config.toml
n_layer = 15
d_model = 256
n_head = 4
n_kv_head = 2
head_dim = 64
d_mlp = 1024
vocab_size = 2048
activation = "relu"
norm = "layernorm"
norm_place = "pre"
norm_eps = 1e-06
positions = "learned"
qk_norm = false
attn_scale = 0.125
bias = "all"
tie_embeddings = true
parallel_block = false
init = "normal"
init_std_qkv = 0.0225
init_std_o = 0.0041
init_std_up = 0.0225
init_std_down = 0.0041
optimizer = "adamw"
lr = 0.00195
beta1 = 0.95
beta2 = 0.99
weight_decay = 0.06
lr_head = 0.0126
grad_clip = 2.0
warmup_steps = 267
schedule = "cos"
final_lr_fraction = 0.1
batch_tokens = 65536
seq_len = 1024
doc_mask = true
train_tokens = 693700000
steps = 10586
dataset = "wikipedia_en"
MLP neurons of a small language model. Each row is named by its layer, matrix (up: input weights) and neuron, and shows model dimensions 64-159. Each number is 50 + 15 x the weight over its row's rms, rounded and kept within 0 to 99.
Before each neuron's rows, "fires in" lists the words (lower case) most often at its 100 highest values on Wikipedia text that the model never trained on.

fires in: "career", "and", "life", "history", "his", "during"
L7.up208:44 32 71 41 34 66 60 77 51 60 47 69 50 43 26 36 37 34 53 25 47 89 47 34 28 38 34 20 49 63 50 50 55 53 46 61 64 55 51 37 40 47 53 53 64 51 53 49 64 33 25 48 59 25 77 54 41 52 63 72 22 32 52 61 59 51 66 55 38 55 42 40 41 44 48 69 51 50 27 59 61 52 50 34 56 49 55 22 66 32 30 48 49 76 23 45

fires in: "years", "children", "season", "school", "career", "family"
L4.up262:55 59 52 77 31 33 67 39 55 57 59 52 83 54 36 46 58 64 37 27 64 80 38 57 32 66 62 39 39 39 45 51 57 40 68 30 61 55 46 74 63 49 26 50 52 38 55 55 64 27 46 05 65 52 65 45 39 67 55 77 24 68 20 68 38 41 39 69 41 70 37 56 53 43 38 78 75 57 56 53 60 56 71 63 51 46 26 62 43 28 28 55 52 81 57 52

fires in: "an", "annual", "any"
L9.up423:69 57 33 66 68 53 60 59 55 70 63 59 52 29 18 57 57 48 44 45 59 39 58 52 64 23 33 15 54 50 63 47 51 50 54 44 40 60 51 41 46 52 68 54 68 65 64 59 73 44 41 44 70 36 62 75 49 52 80 60 56 34 65 58 41 56 70 73 66 52 57 38 48 16 46 45 36 43 64 42 55 29 65 48 04 31 57 56 40 53 45 26 68 46 53 45

fires in: "the"
L2.up134:64 41 79 33 32 23 35 47 57 76 38 56 59 54 48 68 58 38 46 55 29 39 34 61 47 50 34 47 85 28 35 00 66 48 40 39 54 64 24 49 58 63 59 70 47 67 67 38 50 66 30 54 50 36 68 39 26 52 61 45 60 71 39 52 62 49 41 37 77 46 91 52 41 46 46 63 53 47 75 54 41 37 55 55 45 36 33 45 62 62 52 63 55 55 55 24

fires in: "well", "such", "known"
L4.up70:61 65 51 72 56 39 46 30 59 65 40 57 66 58 41 20 67 57 54 42 44 52 54 11 74 57 46 44 45 41 39 30 44 60 47 50 26 50 67 53 41 39 39 53 54 47 53 55 70 57 35 47 55 07 40 64 43 38 51 95 43 33 28 62 73 70 64 60 20 50 37 52 32 32 36 34 58 40 63 45 46 49 83 46 41 42 34 52 25 44 25 27 42 69 37 74

fires in: "both", "more", "french", "different", "county"
L2.up256:29 60 45 46 53 22 62 43 61 72 41 32 42 83 53 44 41 13 70 17 66 47 72 78 46 71 26 42 57 36 50 42 57 44 51 51 38 51 46 53 53 49 67 76 79 63 56 47 33 52 46 41 50 52 81 37 69 54 54 67 60 43 29 35 78 31 37 55 42 34 78 26 40 37 61 69 54 58 69 45 40 37 52 32 42 54 55 52 40 56 56 50 61 66 64 34

fires in: "of", "the", "and", "for"
L8.up994:47 63 71 61 43 40 54 51 48 53 51 59 67 29 42 58 76 33 30 47 45 53 37 49 44 31 63 27 78 44 51 30 85 00 00 55 80 40 45 22 45 58 66 61 32 56 48 45 57 41 41 25 48 56 43 69 23 58 83 46 44 64 36 60 40 51 42 48 37 50 81 38 36 49 62 65 57 65 59 51 50 15 59 40 52 56 29 69 61 46 65 66 65 51 43 27

fires in: "of", "the", "soviet"
L8.up393:41 47 61 55 32 48 67 63 66 31 69 52 41 55 41 53 62 51 58 53 44 55 35 56 63 47 57 39 51 47 64 34 53 09 24 62 55 58 39 48 53 49 58 32 95 41 61 71 51 50 56 40 32 53 68 43 57 48 57 55 28 60 45 50 65 60 44 51 66 50 49 31 49 43 42 82 87 45 72 47 47 40 51 50 42 46 68 76 39 39 42 62 55 86 64 49

fires in: "born", "lake", "label", "set", "lacour"
L2.up226:80 57 60 29 32 49 48 48 43 45 54 66 76 57 49 43 73 69 88 70 55 69 56 48 38 27 56 59 48 59 42 40 40 47 61 48 42 46 37 56 65 44 70 61 58 64 42 53 62 53 51 50 46 53 48 14 60 43 51 49 26 43 52 73 53 55 42 68 16 44 63 70 37 41 72 56 84 43 40 46 64 65 39 53 37 55 55 54 48 56 54 24 47 75 38 25

fires in: "under", "grand", "saint", "alongside", "married", "head"
L4.up620:52 55 36 10 47 62 50 65 60 56 52 64 52 57 40 53 58 17 57 36 60 63 15 42 54 70 57 29 60 57 61 60 47 52 21 31 65 43 41 46 33 48 70 56 40 52 56 63 75 53 43 46 63 24 55 63 44 27 62 23 46 49 55 58 37 49 52 51 58 52 33 68 45 56 16 83 49 65 63 45 50 28 83 48 44 50 33 46 71 43 45 58 63 39 53 59

fires in: "well", "as", "under", "head", "long", "known"
L4.up445:48 27 67 39 50 78 59 52 36 59 54 78 69 52 34 44 68 43 46 24 26 70 48 44 65 60 45 33 47 49 64 40 37 48 37 25 49 42 57 51 33 62 40 62 49 29 58 61 56 44 49 29 54 24 51 63 55 41 60 43 37 30 45 49 46 68 55 83 60 25 55 59 49 71 53 42 69 33 59 46 44 41 71 47 47 57 18 36 49 42 24 54 61 45 48 67

fires in: "s", "a", "boston", "western", "too"
L10.up692:64 49 66 39 51 43 57 31 23 42 50 53 65 48 51 63 48 48 22 32 89 46 58 51 35 47 35 45 70 28 75 47 76 58 52 54 69 72 68 62 67 43 89 74 58 82 65 64 59 22 35 44 51 55 37 90 45 54 74 65 30 35 37 37 40 62 68 37 27 41 37 54 60 77 56 51 44 38 53 50 35 43 73 45 38 58 30 48 25 55 46 76 33 43 54 34

fires in: "they", "company", "these", "theyyaathi", "i"
L7.up1003:42 55 42 39 66 73 43 30 46 13 36 50 41 80 53 60 46 59 65 54 76 54 58 53 49 68 52 41 71 29 50 41 74 58 61 38 56 20 53 50 84 48 47 69 66 43 55 45 62 53 41 61 85 37 25 54 41 19 76 60 20 56 38 76 50 71 45 57 71 37 62 51 49 43 46 51 36 51 45 44 24 63 89 48 34 52 09 39 38 47 54 68 49 29 44 20

fires in: "the", "appointed", "of", "listed"
L9.up973:32 66 39 70 46 35 61 49 66 70 66 51 50 72 42 52 67 56 37 50 44 90 37 36 38 58 18 36 49 31 44 41 30 13 52 44 54 66 58 67 50 23 38 67 76 30 56 82 53 40 63 65 25 48 53 61 47 59 50 61 22 62 25 66 93 28 33 88 74 39 46 57 65 28 53 60 32 46 74 54 56 58 55 32 31 44 54 38 10 43 52 57 54 66 41 14

fires in: "an", "any"
L10.up717:58 51 58 40 65 37 88 69 41 46 24 53 47 18 20 54 83 75 36 47 57 64 64 49 54 33 49 22 72 20 35 41 60 68 42 39 31 49 51 43 66 60 67 54 56 61 64 79 54 47 37 26 71 36 56 40 37 43 66 45 51 63 54 49 50 50 52 66 62 34 52 68 44 31 52 44 34 45 48 48 74 26 72 43 31 53 56 48 46 47 42 32 53 31 56 52

fires in: "a", "an", "is"
L6.up775:41 45 51 34 34 56 66 73 50 49 42 70 61 43 55 35 55 51 60 63 56 52 81 60 60 10 35 29 55 53 50 46 67 45 33 33 53 54 62 57 50 37 83 27 59 55 66 45 44 57 60 36 51 30 63 56 66 47 42 47 37 16 65 54 62 42 49 81 40 31 52 38 58 46 54 68 46 41 88 47 32 49 57 41 44 45 43 36 44 52 51 31 33 44 29 39

fires in: "the", "there"
L4.up892:71 48 58 26 62 49 73 51 71 78 76 44 43 67 52 69 55 67 41 43 34 53 31 43 40 53 23 54 50 56 56 40 78 09 46 34 75 57 44 38 55 46 56 84 56 84 46 47 52 60 23 29 51 62 49 59 40 62 66 53 63 51 51 42 68 52 46 55 41 40 51 54 39 31 62 53 47 57 58 67 60 37 46 31 34 54 50 59 26 55 93 70 59 14 44 38

fires in: "of", "in", "q", "kg", "per", "mi"
L10.up514:54 41 49 25 62 56 48 48 61 71 31 55 37 59 43 45 59 49 61 24 46 39 61 49 56 46 31 13 47 24 34 31 60 33 44 50 45 62 73 52 66 49 52 41 59 71 57 45 70 29 11 39 70 41 48 52 33 44 54 74 53 62 73 69 56 51 42 38 50 38 65 36 46 47 64 49 44 87 76 52 46 63 61 48 30 44 57 64 59 57 52 78 61 87 52 68

fires in: "such", "on", "including", "under", "like", "along"
L7.up956:72 38 54 49 62 58 68 59 38 62 46 58 65 72 34 36 47 55 52 70 67 39 67 55 70 54 28 45 64 34 57 65 37 58 31 67 44 47 55 53 37 55 65 66 51 54 63 43 19 60 49 62 24 24 64 49 51 61 59 68 55 70 41 45 36 47 37 50 71 42 36 62 54 48 51 50 52 56 35 53 44 36 59 45 51 53 45 30 62 06 26 42 49 67 50 55

fires in: "found", "founded", "formed", "established", "form", "foundation"
L2.up712:61 30 69 48 69 57 42 64 37 65 66 65 52 30 51 26 79 45 95 44 65 69 35 49 44 17 38 55 37 64 36 62 51 40 50 46 25 64 50 32 68 60 36 43 54 42 49 30 53 76 55 27 54 47 60 37 42 25 56 56 62 24 42 41 51 52 45 37 56 56 82 67 48 26 88 44 34 41 56 52 56 35 50 42 55 52 52 51 58 55 43 32 33 67 45 71

fires in: "their", "its"
L4.up389:49 89 40 22 54 48 77 46 66 58 43 58 51 66 47 53 38 62 50 39 49 70 33 50 34 62 50 23 37 55 59 55 88 39 45 55 44 65 28 39 44 58 71 52 57 64 52 50 59 37 50 03 59 62 80 49 50 23 47 68 40 60 22 31 97 63 49 52 36 45 52 61 43 63 41 61 47 70 50 55 72 57 45 44 50 41 36 76 46 46 57 72 40 38 35 29

fires in: "school", "college", "mother", "university", "philosophy", "career"
L4.up52:60 43 51 60 38 45 41 32 49 73 46 51 80 28 23 65 74 46 36 40 61 49 51 28 32 67 25 52 51 60 44 70 46 70 47 25 72 39 65 71 38 46 38 41 24 54 62 71 74 22 56 59 64 52 60 54 35 55 46 38 14 73 43 35 43 26 23 71 47 42 79 50 37 63 34 68 56 24 74 24 73 23 69 69 58 44 40 65 46 25 33 73 45 85 24 48

fires in: "and", "international"
L7.up592:53 07 81 46 79 66 47 74 46 55 55 41 52 84 43 72 56 79 59 11 56 52 41 20 42 00 33 32 43 52 42 49 55 32 12 42 67 49 29 62 70 43 39 47 64 60 53 54 32 48 48 58 84 58 81 61 36 56 70 50 32 62 45 60 70 69 45 85 30 66 41 48 55 44 22 68 76 53 45 50 69 64 61 28 54 49 42 21 45 31 52 62 60 53 36 55

fires in: "s", "1970s", "21st", "australian"
L9.up108:40 47 59 24 73 54 70 50 55 39 52 59 62 45 50 53 79 08 71 62 31 59 26 31 29 41 26 05 44 36 61 58 73 60 57 37 40 50 87 58 42 46 71 44 66 48 53 59 63 14 37 51 37 54 48 52 32 41 78 47 29 51 35 46 62 64 63 84 64 47 72 72 57 41 41 60 45 73 50 55 72 74 57 60 37 47 48 67 39 57 29 71 62 47 08 33

fires in: "him", "family", "life", "years", "club", "league"
L2.up613:51 45 65 61 44 58 81 53 55 46 30 67 70 50 35 53 31 65 60 39 60 67 49 30 21 46 44 28 53 45 39 49 44 05 55 30 41 30 55 51 61 23 35 53 50 47 63 27 55 41 46 32 69 67 69 28 40 70 72 41 39 64 38 43 65 40 14 41 40 56 56 52 57 61 61 52 61 33 56 41 54 33 70 55 36 53 32 26 58 41 58 57 85 39 39 47

fires in: "in", "school", "stadium"
L7.up789:66 48 75 52 21 59 95 64 33 57 66 50 55 45 44 29 67 30 67 33 49 56 68 59 25 48 52 05 54 67 32 67 47 59 63 52 49 62 45 47 48 42 56 51 74 56 64 44 32 47 42 34 60 46 62 54 55 44 71 46 24 68 69 59 32 71 30 67 76 63 61 32 55 46 75 59 45 78 42 42 38 11 53 42 60 50 30 54 51 47 52 53 43 67 33 63

fires in: "in", "area", "mi", "areas", "km"
L4.up364:45 49 83 55 55 46 59 64 41 67 55 70 64 60 42 26 68 59 70 34 22 79 38 45 34 46 27 38 55 36 42 56 59 28 53 48 46 64 61 46 54 17 58 68 73 51 72 38 53 55 24 47 55 45 50 61 44 39 74 51 62 37 70 73 44 76 68 44 44 52 42 44 34 57 58 27 42 75 66 42 43 39 76 49 42 43 00 43 47 57 61 49 54 60 38 60

fires in: "in", "on"
L6.up708:67 41 72 47 53 57 69 43 54 15 51 61 58 42 37 46 54 52 55 60 75 87 36 53 60 55 43 17 48 37 38 56 77 40 46 42 72 44 36 33 42 52 53 59 57 62 52 29 60 21 48 41 52 47 28 66 29 26 59 64 63 58 48 65 42 66 53 73 57 53 53 57 60 56 47 55 40 75 74 51 44 43 49 50 32 58 21 35 57 48 58 56 66 54 43 54

fires in: "of", "most", "only", "first"
L9.up382:24 65 60 42 16 47 46 58 42 79 68 52 58 72 58 53 73 63 27 36 61 47 38 44 51 49 46 26 62 50 39 43 58 43 41 52 28 49 56 35 59 34 85 36 88 51 58 36 47 39 51 30 31 62 55 36 46 52 47 69 58 51 36 38 40 68 26 53 38 31 81 55 61 46 52 68 47 47 42 47 33 31 53 46 43 50 48 62 20 35 49 76 43 52 48 23

fires in: "career", "history", "oluwafemi", "most", "personal", "life"
L6.up414:44 40 62 67 39 51 34 64 54 54 32 57 82 49 48 31 75 11 81 24 56 60 20 32 54 48 41 38 48 49 64 60 55 50 49 62 61 45 65 56 55 44 54 64 73 52 70 30 48 54 28 60 63 31 56 28 41 54 56 59 25 28 60 75 55 55 32 74 33 53 49 20 52 43 50 27 69 37 55 37 49 43 56 38 50 41 23 45 70 58 62 79 67 35 27 47

fires in: "of"
L8.up263:36 40 28 51 51 33 59 46 79 72 31 65 45 57 49 31 74 53 55 71 83 53 65 49 35 71 41 50 63 48 58 44 66 24 29 49 42 46 43 38 76 39 60 68 69 44 48 75 47 34 37 38 26 38 64 37 52 66 48 44 48 59 49 27 54 46 27 42 42 56 77 18 48 46 74 88 49 63 66 59 40 51 56 49 45 46 50 70 41 40 29 72 50 84 61 29

fires in: "an", "nizami", "nigerian", "any"
L4.up210:66 44 46 51 77 41 63 21 59 32 58 42 34 37 42 48 69 63 63 44 58 36 81 48 79 61 40 18 65 35 57 31 39 54 32 65 49 57 40 80 76 27 56 50 48 54 59 58 50 58 58 32 66 36 55 59 40 49 64 69 59 51 37 51 51 36 54 36 57 46 77 48 55 17 54 50 43 56 71 53 62 38 54 43 27 44 47 53 44 44 69 29 72 35 49 44

fires in: "party", "general", "council", "court", "company", "order"
L2.up1001:40 58 50 55 36 40 36 26 47 35 47 66 59 55 49 23 53 43 68 42 48 78 44 16 43 66 35 31 64 52 69 37 62 29 43 51 41 46 41 54 61 58 55 34 82 56 68 43 46 38 56 34 70 16 26 70 45 28 58 71 47 54 16 71 61 52 59 71 48 41 43 56 44 40 40 45 69 83 71 18 52 37 76 45 49 50 42 44 42 51 45 63 99 36 41 29

fires in: "world", "other", "main", "most", "second"
L6.up471:41 76 57 52 52 33 31 50 67 46 41 66 66 51 69 43 71 51 48 81 51 68 42 54 55 69 19 54 38 66 53 61 51 30 44 46 81 35 83 27 61 32 48 43 47 54 58 54 62 36 22 46 33 26 66 47 60 49 45 36 41 53 58 53 68 33 30 43 73 42 48 61 68 34 47 60 61 20 48 48 39 21 82 84 24 62 70 60 56 36 39 54 59 21 78 37

fires in: "s", "whose", "is"
L10.up695:66 35 76 31 55 45 62 44 51 73 36 42 70 61 48 62 90 43 64 25 47 57 43 53 37 25 40 50 62 51 58 51 74 51 53 62 76 49 63 59 58 52 81 42 63 46 55 58 66 16 33 50 41 30 76 76 51 36 53 62 49 34 38 50 72 60 32 46 69 47 63 75 39 43 34 66 51 36 57 51 47 44 65 35 47 54 59 44 11 53 63 55 61 38 42 23

fires in: "not", "had", "would", "eventually", "was", "also"
L7.up26:50 53 77 20 68 57 33 53 77 54 24 50 47 86 46 37 56 59 79 42 80 64 77 47 55 57 23 45 63 46 59 48 64 26 46 55 46 27 31 34 66 56 32 67 39 47 56 50 50 43 35 42 54 67 43 58 59 59 33 45 61 29 33 53 59 25 33 50 36 51 66 42 33 57 66 43 34 50 44 55 44 27 56 52 38 43 41 74 31 29 58 29 50 42 46 25

fires in: "born", "early", "late"
L2.up972:64 51 46 25 52 44 41 64 33 65 68 59 53 31 46 59 85 57 68 53 54 83 70 58 25 42 39 31 50 46 39 34 74 26 55 51 48 59 79 50 52 69 44 49 55 48 55 40 52 38 31 62 68 35 59 34 30 37 32 74 37 46 48 32 15 64 41 53 32 44 46 37 27 51 89 25 62 42 62 60 52 62 47 40 58 50 42 57 50 37 42 24 39 72 50 48

fires in: "career", "life", "she", "he", "history", "personal"
L7.up969:31 69 45 26 35 61 47 61 62 67 40 64 84 55 54 69 85 62 54 21 48 82 45 50 33 54 38 43 57 57 33 49 42 53 51 63 63 40 54 38 45 28 67 53 27 53 50 60 55 43 15 46 85 26 48 64 42 51 38 49 25 50 64 68 50 44 29 64 38 51 29 48 61 49 42 61 49 63 34 56 55 48 59 59 57 60 41 46 62 53 36 66 68 51 43 56

fires in: "found", "dr", "mountain", "founded", "mount", "species"
L4.up112:68 27 62 30 51 45 77 44 69 42 57 60 81 65 65 18 64 32 76 46 62 48 83 46 39 18 43 25 52 52 74 47 55 53 43 61 38 44 48 80 42 58 43 48 67 66 60 43 51 65 40 25 85 45 65 51 64 39 46 74 66 11 22 80 36 49 60 65 49 37 47 64 41 40 60 39 38 43 49 57 65 04 49 56 56 48 50 45 47 41 42 66 47 41 59 52

fires in: "first", "second", "place"
L6.up85:28 56 45 17 57 54 42 39 64 81 43 70 84 58 61 40 49 50 74 32 54 39 35 64 46 54 37 53 71 69 42 54 57 44 53 30 64 47 30 57 15 55 52 44 34 39 51 35 33 41 38 47 40 56 90 55 55 15 33 79 52 38 66 38 50 59 40 63 45 53 52 55 60 28 40 29 59 39 62 48 55 31 70 53 44 62 59 51 68 35 62 35 38 31 46 33

fires in: "born", "personal", "married", "located", "found", "released"
L7.up67:34 32 53 34 59 58 57 54 43 52 49 56 53 36 48 07 52 28 55 46 58 77 26 76 46 46 16 25 47 39 44 68 50 55 47 60 51 62 45 58 57 45 45 49 58 31 56 38 25 38 45 45 80 39 39 59 36 30 42 80 49 05 48 87 69 63 13 52 21 45 43 18 47 56 41 38 71 63 69 56 71 55 49 46 72 48 43 26 60 36 49 41 39 83 58 54

fires in: "an", "annual", "motorsports"
L5.up513:41 51 69 57 66 48 57 67 78 76 39 75 51 55 56 55 28 66 56 43 72 77 59 30 49 34 33 48 59 50 63 52 31 29 56 52 19 55 63 56 57 29 31 65 49 81 49 80 68 37 41 25 43 50 52 74 55 57 63 36 35 22 34 75 55 34 70 51 38 28 46 25 49 39 59 59 46 53 50 62 49 36 64 56 26 42 33 30 51 65 54 49 85 39 36 36

fires in: "the", "this", "these"
L7.up911:59 47 56 34 48 48 62 62 69 47 45 31 57 79 47 69 78 47 60 25 45 37 24 72 44 46 33 44 41 66 35 36 73 47 47 51 90 49 54 34 24 51 75 64 77 88 50 61 60 54 32 47 69 54 54 41 45 40 62 49 45 68 22 67 61 36 46 51 56 20 45 52 64 38 39 71 19 51 50 44 59 11 70 45 36 50 45 61 21 39 67 60 66 35 24 32

fires in: "not", "more", "eventually", "very"
L5.up916:37 85 54 53 52 59 49 52 40 60 39 56 46 43 50 47 50 49 38 41 48 58 84 55 61 66 55 59 80 48 82 50 57 53 53 57 34 38 26 63 81 41 50 60 29 51 63 72 41 55 40 55 50 42 56 49 78 26 41 81 48 68 20 39 49 42 24 54 27 17 72 45 70 30 74 47 47 53 54 59 36 31 41 44 50 49 39 56 24 47 54 39 59 72 37 28

fires in: "on"
L2.up692:74 60 74 51 59 26 57 43 47 59 59 63 82 57 34 38 34 49 30 84 57 53 72 46 55 71 41 44 46 50 56 53 64 67 47 49 54 38 59 41 16 84 57 34 48 45 52 46 68 75 49 43 51 23 43 75 46 66 53 24 27 64 43 44 34 57 48 79 39 56 19 62 26 49 59 46 61 30 65 59 61 43 71 56 61 51 55 42 56 47 50 34 58 74 54 63

fires in: "would", "will", "him", "not", "help"
L4.up535:47 58 50 58 67 41 46 42 65 57 63 59 42 27 37 28 59 15 84 28 54 51 55 00 41 45 62 45 80 64 60 67 70 47 39 44 42 37 39 91 67 53 38 64 71 66 62 41 34 27 26 37 46 52 59 26 52 41 42 55 60 42 33 67 53 55 56 39 62 54 45 51 67 39 53 68 23 53 49 58 53 60 65 60 51 47 50 65 62 56 52 36 56 52 62 14

fires in: "career", "history", "years", "century", "university", "personal"
L4.up949:41 45 45 55 41 21 40 55 41 73 48 61 67 52 59 34 52 38 39 32 76 54 40 40 26 52 36 51 40 59 76 27 37 56 39 48 54 41 90 67 46 22 51 62 56 34 56 42 60 51 50 64 58 19 49 38 44 57 52 64 43 37 25 42 62 27 27 70 15 68 81 59 47 16 51 39 54 61 79 57 51 45 66 44 68 54 39 40 34 34 42 60 44 50 44 46

fires in: "and"
L6.up276:39 42 70 56 57 32 56 69 62 48 67 61 66 54 41 48 53 70 40 66 58 64 16 60 84 35 24 36 44 44 60 41 63 39 37 57 54 51 47 64 81 38 45 39 56 71 53 13 44 50 24 58 37 52 60 53 29 43 86 74 66 35 38 61 61 63 40 22 51 72 47 33 51 37 41 50 53 48 38 52 65 36 63 46 51 38 36 31 76 47 81 63 27 47 49 48

fires in: "the", "there", "they", "these"
L7.up704:68 68 92 53 49 60 48 44 62 47 61 55 43 63 56 28 63 21 60 45 50 56 47 59 49 28 61 50 62 51 50 50 50 36 54 69 65 49 67 48 47 27 59 57 61 71 55 65 78 23 17 31 47 67 59 55 57 56 62 45 57 58 34 84 52 50 34 30 68 43 57 26 71 28 58 62 75 53 63 49 44 24 52 60 38 49 67 56 31 48 51 47 37 43 35 41

fires in: "national", "world", "primary", "local", "locality", "state"
L5.up263:50 71 66 34 48 54 48 55 36 38 90 69 41 74 27 04 55 35 55 35 63 44 30 41 47 40 36 43 49 52 61 31 48 66 30 26 65 50 66 88 41 16 61 43 73 58 56 27 77 49 20 47 59 37 26 37 53 48 68 56 56 46 53 68 76 31 61 28 44 62 45 42 51 60 58 39 35 37 52 57 73 15 48 64 40 49 50 82 49 63 38 43 75 58 54 52

fires in: "s"
L9.up182:48 15 60 75 56 44 64 69 47 51 43 68 55 66 59 51 48 58 60 33 80 46 47 40 35 28 37 46 55 35 71 66 50 67 38 65 61 44 59 73 37 23 46 48 33 55 56 63 83 29 45 41 53 43 58 77 43 35 44 50 00 50 35 55 67 53 45 62 52 43 52 74 40 42 50 53 99 48 59 42 43 52 60 51 58 43 49 59 44 52 36 19 60 42 31 39

fires in: "time", "juzyszyn", "place", "world", "check", "dariusz"
L4.up196:49 61 68 55 45 49 56 50 79 62 83 78 67 53 47 47 30 54 49 42 46 63 28 58 55 38 66 38 53 56 35 53 31 55 46 54 68 52 62 59 33 50 60 66 61 56 52 51 44 44 34 50 35 37 50 52 52 57 57 55 40 20 55 64 64 43 38 54 25 50 52 65 40 51 48 51 91 70 48 44 55 53 99 31 13 45 48 48 51 08 39 36 43 35 71 79

fires in: "on", "one"
L6.up817:37 59 56 40 46 53 43 33 66 47 63 44 63 34 19 52 70 49 53 61 58 49 58 68 60 54 62 06 59 36 51 40 78 34 58 57 77 41 53 25 30 39 71 52 43 62 64 50 52 54 41 31 84 40 39 62 61 18 52 54 51 46 61 48 48 53 36 51 73 26 41 52 54 53 60 37 61 43 61 50 38 42 49 51 58 30 29 50 38 45 29 33 31 57 33 52

fires in: "the", "in"
L4.up923:81 42 59 34 58 48 77 55 67 50 57 38 57 75 56 43 68 45 40 47 43 34 56 51 42 31 27 40 56 35 54 47 40 26 59 65 75 55 20 50 37 14 68 34 70 58 54 49 30 50 60 58 65 46 62 49 46 69 68 36 57 81 55 49 55 53 72 48 20 63 54 12 96 41 49 65 27 62 45 48 39 39 45 31 47 48 44 38 33 18 67 51 49 68 31 48

fires in: "would", "will", "may", "can", "help"
L5.up60:52 32 53 23 56 41 78 51 66 42 45 44 22 37 48 43 58 45 80 38 61 55 85 38 47 66 66 39 84 56 54 53 52 45 54 27 46 44 66 76 61 48 36 81 32 47 65 60 42 12 41 42 68 63 50 65 37 20 57 59 43 29 20 37 50 27 86 44 43 32 71 66 83 42 58 58 34 55 41 49 64 54 62 46 42 55 20 57 75 47 70 47 47 19 35 25

fires in: "world", "trail", "state", "road"
L7.up471:46 49 58 61 36 48 43 59 59 70 51 68 64 68 09 61 60 36 31 39 55 41 19 37 40 27 44 42 51 64 49 37 40 55 55 42 86 39 47 59 79 13 66 35 72 70 56 51 52 64 29 63 42 56 35 50 37 50 71 88 47 37 63 48 82 19 61 29 69 62 46 20 45 56 59 62 39 45 53 36 88 36 56 42 42 50 74 57 72 61 70 33 44 54 61 55

fires in: "the", "one", "other", "they"
L2.up325:61 31 44 26 21 42 65 39 54 39 54 54 34 35 57 51 77 43 52 45 31 64 41 52 59 72 42 34 34 59 31 47 49 56 45 41 87 37 48 45 35 59 66 75 56 55 62 80 67 46 35 27 42 56 68 46 44 50 34 36 56 58 48 81 51 32 65 51 70 25 47 32 45 39 50 58 62 55 78 57 52 34 50 29 42 49 47 63 55 60 38 55 55 43 16 51

fires in: "was", "were", "the"
L2.up393:63 56 90 48 69 57 48 58 62 80 62 42 42 59 47 46 59 40 48 45 46 51 73 36 67 33 43 61 75 49 60 29 81 45 44 54 80 47 29 64 62 52 77 62 80 44 66 37 34 43 34 38 38 39 79 70 36 68 48 53 87 48 49 67 62 69 46 45 52 66 93 44 60 46 67 54 53 27 54 42 40 46 67 44 53 47 34 39 30 50 67 36 65 53 34 30

fires in: "company", "states", "club", "association", "canada", "party"
L4.up298:41 57 59 40 41 39 56 57 58 46 64 78 33 37 48 63 50 36 43 48 44 35 53 61 64 57 58 48 80 46 51 29 47 50 47 52 48 59 41 79 46 71 50 44 47 55 61 28 63 48 42 36 85 58 51 51 40 48 62 33 52 37 29 51 43 77 74 69 47 67 52 61 56 43 24 18 52 53 53 21 39 66 73 54 56 52 39 20 28 58 73 55 56 59 56 61